Weights of a small transformer language model: 6 heads of 128 (1 for keys and values).
MLP neurons of a small language model. Each row is named by its layer, matrix (up: input weights) and neuron, and shows model dimensions 80-207. Each number is 500 + 40 x the weight over its row's rms, rounded and kept within 0 to 999. Numbers have three digits each.
After each neuron's rows, "fires after" lists the tokens most often just before its 100 highest values on Wikipedia text that the model never trained on; "fires on" lists the tokens most often at its 100 highest values on Wikipedia text that the model never trained on.

L4.up2227:505502466454461515571460440478509489462441494478481501475504481526444510508519550538557505430483511451500497444504449460608562456448527453453473629484481491473436525481575599461493503486487522461503501548493537526489497380508558514516497522504503542476531414468461487510477521533437443527640510529484483521511507497536503505575487520500486501439517407502456467590510460516448513558533
fires after: " |", ";"
fires on: "\n", " what"

L4.up356:500527475479491432568540508531396536517516502549437502552499496506533483561508473495607487460496497466462510482495513493436443420456535539429485485510464450506541512467492524501504525476446451530525489468510460477496535454519509556508477480443508594545490558452484427592564467419497502495580463476470489466510439493543515500553477561484546482611494443512541426513508449517414464486503
fires after: "'", ".", " (", " the"
fires on: ",", "),", "pen"

L4.up26:528405474517491469469605460471534516507470522509394484430498548494481560574551509514490557571515506469524520541521467524542529504497475512554477467494529541463496492478471490489456517456426465501486434526491475440455525449454500551453461511457493497571554482470523561495456533503436516490521492525580530569565495558509522467518435516516469520500495550479529453459404461477429449558561
fires after: " |", "(", "\n"
fires on: " ", " Candidate", "s", " Team"

L4.up679:491521534432497436445497443498555487433478508501453516548501496512493520601516469566498495495533529552478466431505417481551462494478550492559488496482493513511473482544478496493546532511511490539476536508510394504493506483506558516444516483510500548558531497461509504525510465590533495553476531520519499479478510499531448521508519500493482506482446516466476451406478539495472450510520
fires after: " one", " Preced", "|", " |", " Succeed", " Ber"
fires on: " of", "ed", " George", " 3", "ri"

L4.up2737:513523523438484488501505421533504459481344472441405497567417477504469527514467493500486479528491544445462558431502511504511493521461454537518544570471515466433434537425460437471514489517444517432461468527470490485517509512593477473481482461500426441540545525499522515497503553526498553419477427410494527478490460479509392526483516498469494489481495426425551463477516467481583526461491
fires after: " |", " Caledonia"
fires on: "\n"

L4.up2234:507479482497576501500491555453443553484539432539518415476473491522542501515537542495551517431580531496522531431492530559511477511471513489467534488447496520457528583502456556523438516536467508451433499486530564489493555463507452547489529533509430552442506534493441429508454472502528472533521528537545493430481477483529491489542474492488487544462541530544516482587472444434408516464451
fires after: " |"
fires on: "\n", " 10", " 12", " 11", " Ref", " 4"

L4.up2254:521489468466471514461534468527465518430461476491509512506503576495468486584528499406442502476527447454480460477449469524552431422484516451492518446501547436464469519420519466491444563496568577514502389467540521524466515480514510508489442435540413538509520488424482440484520558541481479467540501525535516457518579434523485485527453445424535487452464496410514486530541571437425511524530
fires after: " |"
fires on: " —", " Votes", " %", " Notes", " Album", "s"

L4.up2863:527503531507471503479467513512528498518552454433459449543510526459496550481521519485572479534544485442535513536432585478513458472478475547565469503533538551488469494425471518513456534631460503521479409444486479457535502477494527474451464603548422601453462508490469511522504536482449560541505469487435540455608576507576537500494565481552492489528523490500480482526484472472476574539520
fires after: "\n"
fires on: "\n"

L4.up2050:512470514533520536488513429465479508498483496491486509567535526576462482535485495493579512506525497461460510535532566505557466487542477526582469490406506475489492505600455487476423459520454447460499540524486496488478468549589515460515511548537468522503549486509462544522458512521447496538591433514559491496534481411588482438484496438539562522469487588526537546477451496496480517474503
fires after: " |", "---|---|---|---|", ";"
fires on: "\n", " ", " 9"

L4.up2595:539499496504492466487525488510501500491435509488533518524503493522515516538543536476493523437527604502550501463490510449576523500427534480479468481440439475533507430456452464440468482564492488485474480477488547480535539524603491547546525501558496571554473544486437501516472501542536521467483435446499520514515540430645475555471510482469534450504514481545512455568468510439554523482517
fires after: "'", " his", " Battle", "\n"
fires on: "s", " of", ","

L4.up1756:570508487439483440554519461496460513555544496471441471526468487503534527527543526541505550478527454455533491522514544511533510494469475553527510585520516506463455488522554498513502535490519525553505414524529474564466539410525550466543471485488557480538467546484485516531493492548475434469526426581500496516466460589488531424520538486546488550502445504494521533557503496468400489486469
fires after: " |", "field", " (", ",", " KOR"
fires on: " 0", ":", " part", " 6", " 4", " Cup"

L4.up2839:563457485521527555532510464481516498482487494478477491481497500498508548503523442480484498514491460536550503418492491518455420561476491536501488430512451553495453508517478436495449516543478519461549474497504480478477528482481418547548437488533495518549493585487569496525453512489500494522566517508517514469512512472520484454492547416484551548493504459556484525589569481481534516523543
fires after: "\n", " County", " =", "-", ")"
fires on: "\n", ",", " is"

L4.up577:509394529477522545525498421587554512521472531415461510542512539480502574530503537540503516475490440450464508517470496514547453452499513530502499515538465469583508518496532452568442507530492474538456463491546525513419463489552480519527532521513527506525519504477542475510484555494485459514575541459492513537467539548425425491493510516552482560495452516512512437475464507504426483476521
fires after: " (", " on", " |", "On", "-"
fires on: "born", " October", " Released", " February", " November", " /"

L4.up2064:511521480502527546446481462526569535431461461474490500511459526473476465526474486437500459472538527481554553524528598525534501467517456493544552502534445425455521498523438577539476524550441518499522452469464484458543552543508570494549526559537467462483461537489470501453530614523467503469509489511486513515558545474468456500497563490583496553511523486484502464498509381446503504497594
fires after: " |", " ==", ":"
fires on: "\n"

L4.up286:577507523484478581573453537522479477439418471528433573512475478538477484523457463523534510451459491432471546495434512470522432546397455575487487482493463516429503530475421537553454519502466533504427517538473510534497467509480474470510547517552537555431568532566476526413539511483517514566530435526457527498421543517517420460484455550473502500439569498484416448459547535519562564560587
fires after: " |", " (2)"
fires on: "\n"

L4.up1905:489563553460527502502536447472569508455475531492516475541508496516524477529477432457508543509496526447506461515518487469518512526524461533448549540533433505453497532451494492538434538455504457516487455490504513475538475470568519554512447502520465541527477557496471503488542521511521462492439504578465483514555486472504465541571495516489506513422523520484457535514468554483463486549499
fires after: ";", "-", " |"
fires on: " A", " W", " H", " L", " D"

L4.up2150:412492487498476517530489444506514509509504512480455497417460517430483542530435469506472494534499491510500481515453534550490484467517462553484509521453450451449530481520483515506525503526461519610476469457505481451512470416547489501542507544501440547462534517459430501493543499506498410510487485516487478487514499571469517443536510504542537533524527514487477515493487524544475530416480
fires after: " |", " General", ":"
fires on: " —", " –", " -", " der"

L4.up1199:465475451487465505455492461459511522437464545513480472496472517564503562540478560531517543447528511503600550564441443525487515560365531512623486609482468484479537607518514466540503507548451509438582501517509435531516517558598519516453463481548539521477464578465480511539422492475494543518617464499499555474466515591483509461479445473459521559514506515480492471447540453465539522488586
fires after: " |", " in"
fires on: "\n", ":", " both", " by"

L4.up45:521458448467481473457515510471472571501493525526547436434517559536437490511489431399484468492460519455498454477542551437531493591401554516513457492487465465474395497450480482474441533462511548504491458458539492514543445461581439586528459494502456500545462540417519490470474535417507482442475480508562524487583480459506596467525505539524467502473456519534501438543443498528454467511523
fires after: " |", "s", "("
fires on: ")", "s", " Notes", " W", " statistics"

L4.up105:521471470556530471557475436447530558495472466433432510496507473449484505545479475466542480549474485562541512480528531479554468451469498506488467494468552482426460484470392492503537528578467439543526502541491465509452449460507513481515433468458484535502495425482574484529471519494469435518593455529492486451486487441486442552512500543514448501461517447521485487491493395400526544452541
fires after: " |", " to", "S", "yr", "s"
fires on: " —", " –", "s", "y", " that", "gy"